Part of a small language model's weights: learned and rotary positions.
MLP neurons of a small language model. Each row is named by its layer, matrix (down: output weights) and neuron, and shows model dimensions 261-356. Each number is 50 + 15 x the weight over its row's rms, rounded and kept within 0 to 99.
A block is one neuron, or neurons of one layer that tend to fire together. After each block is what it responds to, as a language model described it from the Wikipedia text at the highest values.

L5.down2151:39 75 51 51 88 55 48 52 33 53 48 53 71 52 66 43 67 35 47 63 31 54 47 59 68 51 56 53 43 53 45 25 48 57 53 72 56 60 53 53 39 32 63 54 61 36 51 57 57 63 49 32 42 61 10 56 43 33 59 69 67 26 59 36 45 77 75 81 69 40 68 59 63 68 61 77 52 35 68 58 52 39 49 47 48 31 75 45 79 42 65 59 49 28 63 55
L5.down2449:91 60 68 65 37 52 49 74 54 44 37 65 60 36 24 64 70 46 19 59 32 58 52 59 41 59 38 44 30 55 22 30 41 44 60 52 64 63 04 54 34 68 49 59 61 41 43 41 51 30 35 59 37 74 46 47 54 41 43 47 55 56 51 53 76 22 53 72 54 62 67 52 58 43 30 56 70 64 43 64 49 30 58 50 32 38 65 39 58 59 37 27 45 55 57 63
Description: Passive auxiliary verbs. Forms of be and have been right after a subject, just before a past participle in passive constructions, such as has been accessed, is attacked, were produced.

L5.down2354:47 56 54 47 35 49 59 57 56 86 39 41 43 38 50 28 64 37 62 33 61 27 49 34 42 79 47 43 44 42 29 51 49 63 69 53 62 60 60 40 61 35 65 28 48 42 42 56 36 54 55 50 66 21 50 34 40 64 39 54 56 77 41 65 29 12 78 53 47 73 49 57 42 26 34 51 42 60 71 46 57 59 70 40 42 58 41 53 69 66 68 63 43 40 66 36
L5.down2459:64 44 36 50 50 54 43 47 64 37 56 22 38 57 76 48 45 62 67 42 38 62 29 35 72 46 47 45 86 54 56 65 31 28 32 53 63 58 69 74 51 68 27 49 41 59 33 16 19 42 40 47 26 30 61 41 27 55 45 35 47 60 56 66 46 56 47 44 86 70 56 62 70 59 54 74 46 42 49 46 67 71 46 48 61 55 53 62 50 53 28 35 38 77 16 67
Description: Possessive 's marker. Possessive 's or ' right after an organization, place, or thing noun, as in the club's supporters, the mall's mix, the building's exterior; sometimes its or his.

L5.down1168:27 44 72 11 24 58 64 37 40 58 48 62 25 47 62 44 51 71 33 76 47 64 56 42 53 66 48 54 70 60 42 46 26 22 55 48 76 45 44 51 41 74 57 58 36 37 29 43 60 22 74 48 46 35 59 38 26 39 60 62 59 07 52 62 29 85 58 52 35 35 42 63 33 47 40 37 64 57 37 08 59 43 76 75 44 31 60 73 58 59 56 42 66 29 40 23
L5.down1323:45 65 50 26 21 55 68 45 66 63 45 51 44 51 61 29 51 60 74 67 49 83 54 58 25 39 36 70 45 38 56 30 55 54 50 26 72 61 31 43 27 46 76 60 63 49 52 56 21 34 50 30 42 51 40 39 22 52 47 48 52 52 24 48 40 78 65 85 68 55 59 67 52 37 22 44 47 59 56 39 25 42 44 34 68 63 65 64 19 51 58 60 63 48 47 34
Description: Transitive main verbs. Transitive verbs (or their final word piece) expecting a direct object, right after a subject or "to" in narrative prose, e.g. emphasized, established, released.

L4.down0:45 59 78 52 31 46 46 53 32 25 40 37 58 42 28 70 49 60 51 55 54 16 39 33 47 61 47 62 45 70 35 08 46 40 46 69 53 42 42 63 42 37 54 45 61 49 42 43 46 65 59 36 55 39 43 26 49 51 17 37 43 44 50 51 57 41 50 88 62 62 66 55 61 67 53 39 62 38 28 47 59 45 32 30 64 79 64 51 68 57 73 55 31 00 64 66
L4.down746:32 70 43 48 42 40 09 60 59 49 47 77 51 50 67 56 54 33 56 52 48 33 40 55 69 54 55 49 68 58 08 56 51 63 53 73 61 45 70 40 39 48 53 65 56 38 52 09 46 38 56 43 49 59 64 52 64 59 68 71 28 42 41 51 34 55 21 61 70 45 64 66 24 33 59 29 38 30 56 28 52 56 31 46 32 50 26 30 40 33 61 25 39 54 33 43
L4.down1212:50 48 73 27 44 33 29 41 60 22 07 40 68 33 52 56 50 33 54 56 41 58 42 30 57 44 46 37 41 51 49 43 43 34 53 65 56 74 27 27 25 73 45 53 59 52 61 35 43 61 66 45 63 74 79 68 74 35 08 50 48 42 53 22 58 62 56 59 60 53 49 44 82 50 67 69 46 57 50 38 57 48 66 25 64 49 35 40 54 66 37 27 44 59 46 53
L4.down1679:51 51 82 43 38 44 54 57 29 60 36 40 50 57 43 28 42 94 51 46 47 52 51 45 32 52 78 46 66 49 61 46 62 56 14 09 51 47 49 66 50 37 54 67 52 89 35 53 58 49 37 43 66 45 46 34 68 30 40 52 50 33 57 47 48 45 35 69 65 62 28 51 26 37 48 63 63 51 60 61 35 28 44 60 52 58 51 76 80 66 50 57 45 44 34 34
Description: Predicate after copula. Adjectives, participles and adjective suffixes forming a predicate after is/was/remained/considered or an intensifier, e.g. expensive, tense, popular, child-ish; also "is a" definitions.

L4.down132:68 41 65 58 63 37 54 59 45 62 46 67 65 59 07 60 34 51 63 33 52 50 50 68 49 52 21 57 46 99 47 39 47 51 65 31 68 36 72 52 64 46 35 45 39 36 62 23 37 26 63 54 33 53 42 46 29 24 48 69 50 60 53 56 70 40 54 52 62 72 24 62 67 68 41 45 49 78 64 49 45 39 66 41 49 31 62 41 37 51 50 69 50 14 65 32
L4.down1230:39 56 61 55 35 50 63 56 30 76 46 63 62 65 38 55 43 50 52 76 51 75 28 47 64 44 31 70 32 81 40 69 26 61 57 54 70 47 30 41 44 47 61 63 65 70 50 69 53 22 51 44 32 54 40 82 53 32 33 45 56 51 39 70 48 43 17 24 51 49 44 83 45 38 67 62 50 60 66 41 44 54 66 49 51 48 46 56 43 60 58 44 41 41 37 66
L4.down1611:50 48 66 49 52 42 49 38 38 57 50 55 69 58 52 57 41 66 55 34 36 64 36 83 11 35 43 72 45 76 56 47 32 74 48 57 51 48 54 59 86 47 63 24 32 34 47 71 40 43 54 48 61 82 51 56 45 59 60 62 81 48 30 47 62 30 53 36 53 81 40 38 58 39 14 38 70 56 42 22 63 24 63 25 63 37 61 50 45 32 23 61 38 66 36 67
L4.down1918:73 35 64 66 59 41 42 62 50 79 61 65 61 64 38 60 56 42 57 70 49 49 48 60 45 31 37 76 35 69 43 33 45 72 66 68 70 55 54 48 73 22 52 83 25 48 44 49 37 45 63 51 59 48 52 63 28 57 65 40 44 58 67 62 36 28 65 39 47 55 74 69 63 32 60 49 54 56 47 40 33 44 65 16 37 56 71 56 67 50 59 55 35 51 42 52
Description: Possessive determiners. Possessive determiners his, her, their, its (and possessive 's), often merged with a preceding preposition or verb ending: in his, killed his, to their.

L4.down1109:71 42 54 23 63 53 76 30 47 58 58 11 33 46 80 40 55 47 44 40 38 14 61 42 63 70 38 50 38 32 41 74 43 63 40 73 68 57 20 45 77 58 63 31 53 44 69 49 40 39 41 64 11 44 22 35 32 62 62 49 69 20 67 45 65 52 31 57 67 54 63 34 47 71 48 49 47 62 39 41 38 60 50 68 82 47 33 36 45 53 40 30 49 49 71 55
L4.down1234:41 68 44 46 45 48 34 53 33 41 71 81 78 67 43 30 30 72 44 60 38 71 41 73 38 55 77 45 31 41 49 44 13 45 84 45 70 25 13 48 32 55 44 41 48 50 73 27 72 46 31 39 49 79 54 59 46 60 29 60 64 46 75 43 64 54 33 53 43 31 48 61 57 49 53 31 74 73 43 56 40 42 21 56 41 50 38 45 45 65 66 28 66 65 42 37
L4.down1275:22 44 46 15 64 44 24 22 48 64 48 74 12 40 47 37 46 45 66 49 26 38 51 27 60 76 48 29 38 39 49 49 60 58 46 55 44 23 53 62 20 46 50 26 56 60 42 32 45 46 76 48 66 57 70 52 74 55 44 56 67 40 34 43 40 35 69 53 32 37 54 59 48 46 67 29 52 43 44 48 45 49 68 41 38 50 80 69 52 41 45 80 53 43 60 48
L4.down2440:55 40 51 54 61 78 19 65 05 33 32 54 53 63 54 53 24 62 32 73 34 53 78 52 62 56 55 66 39 64 41 31 35 46 62 70 60 50 56 45 79 66 53 49 48 56 59 34 42 37 42 46 52 43 36 45 41 48 49 53 36 32 44 35 43 50 51 30 53 54 61 47 43 71 30 60 48 32 29 51 38 56 45 71 05 64 50 78 27 49 22 54 48 39 35 49
Description: Verb after subject. Forms of be and similar linking or auxiliary verbs (was, were, is, has been, became) right after a noun-phrase subject, often beginning a passive.

L4.down481:35 43 54 36 37 34 33 51 61 62 32 54 64 52 31 44 57 48 60 52 49 44 45 48 59 42 33 65 38 62 43 45 35 55 56 48 56 28 43 65 38 63 55 88 64 71 37 16 11 50 61 36 48 49 42 28 43 77 45 57 70 30 53 57 47 42 83 24 63 49 61 66 65 45 45 50 36 69 61 62 31 35 29 51 51 62 55 59 51 60 68 49 80 47 13 36
L4.down1056:53 48 74 64 30 68 57 67 53 52 51 40 36 73 64 61 45 57 42 68 54 22 56 32 41 53 48 27 30 63 42 73 53 59 54 52 70 56 52 58 69 66 40 59 63 47 56 52 45 18 58 80 72 27 71 38 53 75 86 25 75 46 33 57 33 64 70 56 13 31 56 45 49 41 51 50 31 77 78 47 58 85 63 71 55 57 39 31 17 69 59 41 85 58 79 20
L4.down1363:46 37 49 57 44 47 51 54 29 44 31 34 59 64 42 16 45 63 58 28 44 32 45 29 56 37 27 63 59 60 44 42 57 54 47 45 76 27 69 50 26 59 70 58 77 54 40 58 10 66 56 36 20 37 32 43 42 64 50 55 63 51 41 54 70 51 55 39 42 40 36 59 66 25 30 33 35 89 46 65 29 22 55 52 54 54 34 71 45 63 55 68 65 62 47 28
L4.down1532:70 55 68 64 42 30 64 25 40 23 34 54 54 25 21 59 50 54 37 53 58 50 35 45 63 59 28 26 92 48 74 54 45 58 40 50 65 47 47 52 57 48 49 75 63 44 36 34 49 43 40 49 58 46 58 31 15 58 63 51 53 54 77 63 54 75 68 27 25 47 69 46 47 19 49 50 70 41 25 56 56 42 52 49 46 41 51 58 53 42 64 54 55 48 25 51
Description: Transitive verbs before objects. Transitive action verbs, or their final word piece, right before a direct object, often after to or a subject, as in catch, hires, praising.

L2.down322:56 59 60 56 58 58 33 43 66 34 62 38 44 57 64 37 45 57 81 40 45 56 41 47 64 50 64 28 37 53 67 60 73 47 49 59 45 37 60 48 38 64 40 54 41 41 45 22 38 48 52 57 72 21 59 45 53 44 18 22 58 53 54 58 67 48 54 62 26 49 32 53 81 58 44 55 52 56 39 43 52 73 48 70 40 40 23 46 67 68 31 74 27 84 66 70
L2.down351:55 45 30 45 45 26 52 74 14 61 54 72 42 62 19 47 52 47 68 45 32 35 53 53 45 57 52 49 50 45 43 73 64 23 38 64 53 36 54 43 57 52 63 85 53 52 64 53 32 71 70 43 56 48 59 40 48 49 40 84 59 39 43 23 85 46 32 77 35 39 69 48 31 83 47 18 92 34 56 49 57 52 55 34 75 40 40 57 41 39 35 38 52 53 68 43
L2.down991:15 69 38 31 48 20 42 67 61 59 62 68 59 75 46 45 59 30 67 37 40 73 55 62 50 58 25 64 59 49 59 58 12 55 53 71 55 35 57 44 34 22 45 59 40 76 20 53 42 41 50 59 39 46 49 36 44 49 52 16 59 55 55 44 31 64 33 63 31 32 64 39 36 59 65 33 39 48 37 52 46 56 49 35 52 50 44 58 49 51 49 60 35 57 65 37
L2.down1260:14 45 44 45 44 44 33 60 42 38 57 38 69 48 68 80 55 16 35 22 35 35 48 71 46 45 58 26 53 71 13 53 66 38 44 59 60 72 65 64 62 61 55 48 54 41 43 58 43 50 45 35 37 46 38 51 41 48 64 64 45 56 42 42 72 22 42 45 17 42 27 35 38 49 60 52 39 48 47 26 44 38 66 59 64 54 51 47 49 29 48 73 62 58 59 65
L2.down1362:43 18 35 63 44 22 22 22 40 61 41 59 39 98 30 42 47 38 39 57 25 65 44 88 49 32 40 33 46 65 44 37 71 42 88 58 40 45 69 41 53 48 60 47 41 57 48 49 68 65 38 60 28 67 46 45 44 49 36 46 66 38 27 35 44 57 51 44 42 68 86 51 59 48 55 27 71 50 43 70 36 54 60 57 34 42 21 48 63 37 38 59 65 45 61 61
L2.down2036:29 27 21 32 42 39 49 40 56 59 53 71 60 60 67 83 44 42 51 55 60 50 72 30 41 38 50 56 47 50 39 57 43 27 23 63 58 75 49 43 45 63 43 47 39 50 63 53 16 56 39 48 40 57 06 54 29 36 58 54 65 40 36 21 74 60 19 65 32 57 45 58 46 49 35 62 29 59 33 32 50 46 52 52 50 49 47 19 46 55 52 56 72 50 62 60
L2.down2181:52 64 48 66 75 32 32 25 54 47 48 53 65 75 46 50 56 52 36 66 61 54 37 86 51 13 51 39 59 32 40 60 63 51 57 58 40 46 69 34 26 65 37 53 45 64 72 34 33 54 47 71 67 56 33 57 43 66 38 52 45 48 34 65 37 67 38 52 38 72 77 60 50 79 25 49 60 56 59 68 48 64 61 60 33 49 49 61 58 29 35 25 51 56 31 26
L2.down2262:30 45 34 49 46 67 45 35 21 50 51 59 42 66 84 42 60 38 67 40 69 35 50 44 56 65 55 11 38 42 33 41 43 46 43 51 54 69 40 30 70 91 67 55 40 62 40 50 58 54 31 40 66 54 40 44 54 50 54 75 50 72 60 15 66 42 26 71 08 43 44 50 32 41 35 58 58 33 32 28 66 46 61 61 23 69 31 42 52 72 66 42 43 64 59 45
Description: Adjective/participle endings. Final pieces of predicate adjectives and past participles, often after an adverb or is/was, e.g. fashion-able, scandal-ous, sparsely populated, under-recorded.

L2.down145:64 46 70 46 54 56 45 33 65 74 49 62 60 54 51 45 45 36 57 23 48 79 78 30 59 64 34 78 29 57 47 51 38 37 34 45 78 57 55 29 62 66 52 28 52 66 55 81 72 64 40 63 31 42 57 59 44 29 77 59 50 62 59 32 44 70 63 56 36 49 76 41 39 50 50 79 73 64 56 42 47 45 38 59 78 63 48 54 33 32 75 78 79 80 34 65
L2.down327:40 32 49 42 75 64 33 46 90 42 55 47 51 76 68 29 36 51 72 65 49 56 48 46 56 41 62 39 47 46 53 52 65 51 53 62 52 50 67 49 52 84 65 55 68 20 44 61 38 48 65 46 39 39 25 47 64 46 30 39 64 53 25 51 64 54 59 45 79 42 72 68 73 29 79 59 40 50 36 46 40 43 20 16 62 43 51 67 50 70 32 42 37 81 54 62
L2.down692:73 76 69 52 37 67 55 62 47 83 55 37 49 27 20 42 58 25 33 65 66 89 79 47 77 32 54 18 49 59 29 63 68 66 67 26 44 37 55 32 49 54 76 33 71 54 42 63 44 50 45 46 71 38 71 84 60 48 42 42 36 34 56 60 52 45 39 76 34 46 65 38 52 36 29 45 43 51 57 44 35 41 75 45 50 73 65 44 45 59 49 58 63 78 51 24
L2.down1574:41 49 41 57 67 21 64 45 65 53 42 69 68 31 64 43 49 31 82 22 63 46 49 58 58 44 49 48 60 43 59 49 39 84 39 64 79 36 29 70 51 36 31 71 50 61 56 60 35 64 47 45 42 77 21 46 31 33 55 43 34 69 28 47 44 52 35 40 42 42 63 48 66 14 15 57 63 51 63 31 39 59 42 25 80 53 55 37 50 49 42 54 40 46 41 36
L2.down1610:50 34 24 43 25 58 22 44 32 37 54 83 72 55 39 39 18 27 76 18 36 47 52 24 26 35 13 46 39 58 43 45 34 29 34 54 55 28 73 47 58 59 34 58 62 89 50 53 39 49 56 63 50 58 35 17 10 44 23 64 51 72 47 39 89 80 46 35 45 83 43 34 56 33 47 36 51 46 48 49 78 38 32 44 42 55 48 57 62 29 53 86 57 56 39 42
L2.down1723:47 35 46 58 20 50 46 37 69 42 52 53 58 70 77 39 67 57 39 59 20 45 37 47 33 38 70 48 53 77 39 27 67 55 51 52 50 24 46 55 58 35 65 34 52 53 55 74 53 45 61 43 49 93 60 72 47 54 55 41 31 84 54 21 57 44 39 54 61 52 54 45 64 55 28 65 49 27 33 55 38 78 38 31 46 52 45 36 67 63 32 66 38 67 61 40
L2.down1843:78 43 20 63 32 74 21 58 42 69 60 44 48 47 80 32 65 49 65 34 32 55 40 19 51 70 48 68 59 49 32 64 56 27 50 69 60 31 45 64 17 33 52 30 58 76 47 50 35 73 64 42 53 76 55 14 34 36 37 45 46 41 22 45 48 66 51 66 72 49 45 62 45 25 80 50 35 27 45 43 39 55 40 55 64 54 43 65 81 53 40 90 43 60 56 41
L2.down2464:41 51 39 59 64 56 19 63 50 48 65 42 63 36 42 31 50 79 52 52 45 65 58 42 52 55 54 87 33 37 30 35 57 48 61 48 71 71 43 44 47 38 50 43 59 65 84 44 80 62 30 41 25 57 25 28 38 46 54 42 45 33 49 81 39 38 24 61 35 45 27 27 53 69 52 67 51 26 50 46 54 46 44 50 51 51 57 63 69 46 28 57 55 65 74 64
Description: Transitive verbs, date parts. Transitive verbs or -ing/-ed endings just before their object, often after "to" (select, monitor, criticizing); also month names or commas in table dates before the year.

L5.down44:67 61 60 24 24 34 45 19 33 66 57 82 50 48 25 52 69 30 57 45 34 38 63 51 70 37 40 42 51 33 36 67 35 63 55 57 44 32 50 44 31 26 31 34 64 76 47 29 31 77 46 38 91 65 16 29 78 49 28 63 41 58 72 36 46 51 54 74 88 36 56 70 64 39 63 19 22 70 43 59 43 68 26 70 14 32 59 23 69 58 57 37 44 44 43 32
L5.down2516:44 54 51 39 25 63 60 29 61 51 50 32 55 50 42 50 46 48 65 74 50 63 48 72 66 42 52 53 25 60 31 68 44 46 62 69 25 36 35 49 47 67 60 48 66 88 51 39 23 44 34 67 46 43 52 50 50 36 47 58 51 46 52 89 50 74 65 53 49 52 47 41 38 57 34 29 49 49 25 42 35 53 54 32 66 34 46 55 43 64 39 53 45 24 57 55
Description: Predicate after copula. Participles and adjectives completing a predicate right after was/is/were/became, e.g. was renovated, is sunny, was identified, often split mid-word.

L2.down14:47 45 50 67 42 57 36 54 46 66 43 36 57 58 28 58 42 46 19 38 56 63 50 42 25 70 34 37 29 86 49 57 35 51 33 58 33 26 49 44 50 71 53 48 60 33 60 54 44 52 62 49 37 78 55 58 38 25 57 78 44 62 71 34 62 40 22 64 60 37 46 49 68 23 38 50 34 56 56 43 45 66 42 12 36 49 44 39 27 41 35 59 64 79 42 44
L2.down314:44 68 55 55 38 31 54 43 48 63 64 13 47 45 34 53 34 47 66 55 21 42 50 69 80 79 36 47 25 45 37 63 68 50 70 44 54 55 49 71 34 63 48 51 36 50 58 20 41 34 55 69 57 34 60 44 46 35 55 57 41 42 55 46 26 26 55 99 42 47 48 53 54 73 60 42 58 45 19 65 48 55 72 31 51 88 56 45 32 16 41 51 47 59 64 49
L2.down443:71 47 67 55 40 46 26 65 47 40 48 50 55 59 39 61 35 92 71 33 57 54 60 51 26 69 53 47 29 62 54 47 41 53 52 57 31 66 48 36 65 63 36 42 55 19 65 48 51 28 63 33 45 66 63 60 39 50 58 41 45 50 60 54 55 49 64 63 50 23 44 52 49 34 48 71 42 42 38 36 44 61 72 32 40 27 43 55 28 71 53 52 51 31 29 55
L2.down478:40 59 68 82 70 48 31 38 45 58 48 71 51 59 55 70 36 50 40 55 56 62 46 64 41 59 58 55 27 55 73 44 35 46 32 55 68 57 42 42 45 46 49 70 28 44 48 47 44 35 36 36 47 43 43 62 32 49 59 41 47 75 46 65 21 33 46 51 73 50 41 83 52 46 29 56 39 59 67 35 51 51 67 32 41 12 32 73 22 57 61 56 37 70 60 31
L2.down1185:50 56 43 34 38 43 52 53 38 69 45 40 40 54 62 60 43 65 56 48 33 56 43 45 32 55 11 49 66 68 49 47 55 45 41 61 46 51 59 64 46 45 46 77 56 44 47 44 37 27 13 67 55 50 58 61 20 41 33 61 58 35 49 89 52 50 21 52 63 73 35 23 36 56 45 54 48 34 52 51 26 45 39 30 41 29 46 42 45 80 34 39 23 53 36 48
L2.down1883:54 25 47 55 64 94 59 69 32 46 67 35 47 47 31 65 45 49 54 57 45 40 68 56 28 34 43 49 59 61 40 43 48 79 53 44 38 42 53 38 51 66 59 58 57 36 75 76 38 27 42 52 43 80 50 65 30 40 59 45 44 40 45 70 55 39 52 50 55 55 46 58 67 39 16 64 78 62 58 43 09 28 51 23 48 23 43 31 71 12 63 64 47 63 72 43
L2.down2207:46 47 37 70 48 54 52 55 43 76 32 31 47 28 46 70 50 54 53 45 53 63 50 63 52 44 45 47 27 60 60 78 12 71 29 55 43 92 68 52 50 62 53 55 72 66 66 46 48 16 38 60 27 60 56 30 19 22 82 73 65 35 47 56 64 67 37 28 52 55 38 38 44 46 17 46 28 26 66 42 66 40 41 12 53 31 63 64 32 44 47 40 59 54 80 72
L2.down2251:65 51 46 68 43 45 58 59 41 66 57 77 39 43 58 48 24 70 57 32 64 46 49 67 43 62 19 63 58 56 85 55 50 20 30 59 82 56 51 41 38 44 73 43 24 57 72 57 53 26 69 43 64 40 47 66 42 21 76 52 26 26 57 47 39 59 60 56 68 73 44 50 68 53 36 57 61 55 80 17 35 26 76 44 62 19 48 51 19 75 80 52 39 59 40 39
Description: Possessive markers. Possessive endings and determiners after a named owner, mostly 's or a bare ' on names, also his, her, their, its, as in Blanchard's, Achille's, Canadiens'.

L2.down48:56 42 52 84 58 24 38 49 66 69 72 60 84 57 65 42 62 48 60 89 60 37 67 64 54 22 42 50 53 29 51 61 84 58 58 52 67 47 46 87 66 54 39 53 40 38 55 41 61 41 64 60 49 37 48 52 64 57 54 70 36 72 58 61 62 32 50 55 41 45 49 56 13 27 60 40 23 32 37 61 59 64 42 56 41 41 57 43 30 33 38 29 42 54 34 69
L2.down81:59 63 77 35 63 64 67 46 71 35 62 54 75 64 73 40 43 56 57 54 65 28 64 19 41 51 29 50 41 66 68 47 66 76 41 34 32 52 70 35 52 37 30 82 52 13 65 46 59 38 45 23 19 50 50 33 62 65 65 54 25 66 49 47 59 43 55 51 34 27 57 45 35 45 35 31 49 20 42 35 55 61 29 30 61 68 48 14 60 40 63 60 53 49 36 62
L2.down182:45 54 33 42 46 43 48 41 63 71 61 71 59 44 74 54 17 34 15 43 41 42 41 46 42 60 33 82 46 25 39 39 55 44 36 23 49 44 63 70 61 84 51 40 41 72 36 70 06 52 64 59 38 21 44 62 56 56 58 25 49 56 37 69 55 49 51 52 42 78 18 35 53 52 36 37 51 72 60 62 42 65 21 58 26 37 51 24 28 76 52 59 54 54 38 30
L2.down1392:63 60 58 46 42 33 35 54 30 73 45 43 59 52 43 57 40 43 33 51 43 36 55 68 55 16 45 64 40 61 35 22 46 72 35 57 54 49 39 46 63 72 26 64 39 75 40 51 68 54 61 41 44 77 60 63 35 59 44 60 51 29 55 52 48 16 30 57 60 36 62 40 31 68 81 45 59 40 65 48 54 35 30 45 45 36 28 43 45 74 51 58 45 52 59 32
L2.down1512:58 55 66 62 55 67 42 44 25 52 63 32 42 54 69 41 71 44 57 50 57 41 64 62 58 45 44 53 44 47 32 46 53 31 41 56 68 49 61 44 47 34 49 43 72 62 45 62 65 60 56 38 50 64 74 36 46 44 45 60 26 18 29 44 59 49 49 25 62 47 67 37 60 41 59 29 61 70 62 45 69 62 31 58 64 61 40 60 41 54 54 41 39 12 43 42
L2.down1884:55 55 33 69 33 80 32 54 36 51 53 55 29 47 38 43 62 30 53 41 19 33 31 64 58 67 58 43 55 42 47 36 40 45 71 39 58 61 46 54 30 48 56 35 22 54 33 59 58 74 59 48 50 41 68 30 46 52 42 60 49 35 31 48 87 39 35 24 69 70 72 65 45 44 66 57 30 72 47 62 39 37 63 67 32 49 37 85 45 35 25 40 37 58 57 35
L2.down1924:52 51 66 65 18 86 27 75 59 57 39 38 28 65 34 32 66 62 47 54 36 42 61 68 67 48 60 14 60 38 60 86 40 43 75 41 46 62 64 37 71 53 58 32 59 57 52 50 44 55 57 74 38 48 62 53 29 88 62 57 41 41 21 48 30 31 48 68 31 29 58 42 68 80 42 14 69 56 24 68 18 28 44 32 42 46 40 16 51 31 52 38 41 70 55 67
L2.down2417:25 67 59 58 58 28 69 57 46 55 57 38 59 60 50 36 43 33 51 32 33 53 83 46 34 52 34 52 50 23 47 61 62 34 65 47 61 36 62 32 25 49 47 44 39 46 53 48 52 50 45 52 18 48 49 21 43 31 34 76 62 37 26 29 63 86 48 49 52 50 47 58 42 35 78 54 33 60 50 63 34 30 79 63 34 01 60 62 71 45 36 50 25 59 61 29
Description: Post-subject adverb/verb slot. The word right after a noun-phrase subject, before or as the main verb: adverbs like often, still, already, or auxiliaries and participles like has, was, carved.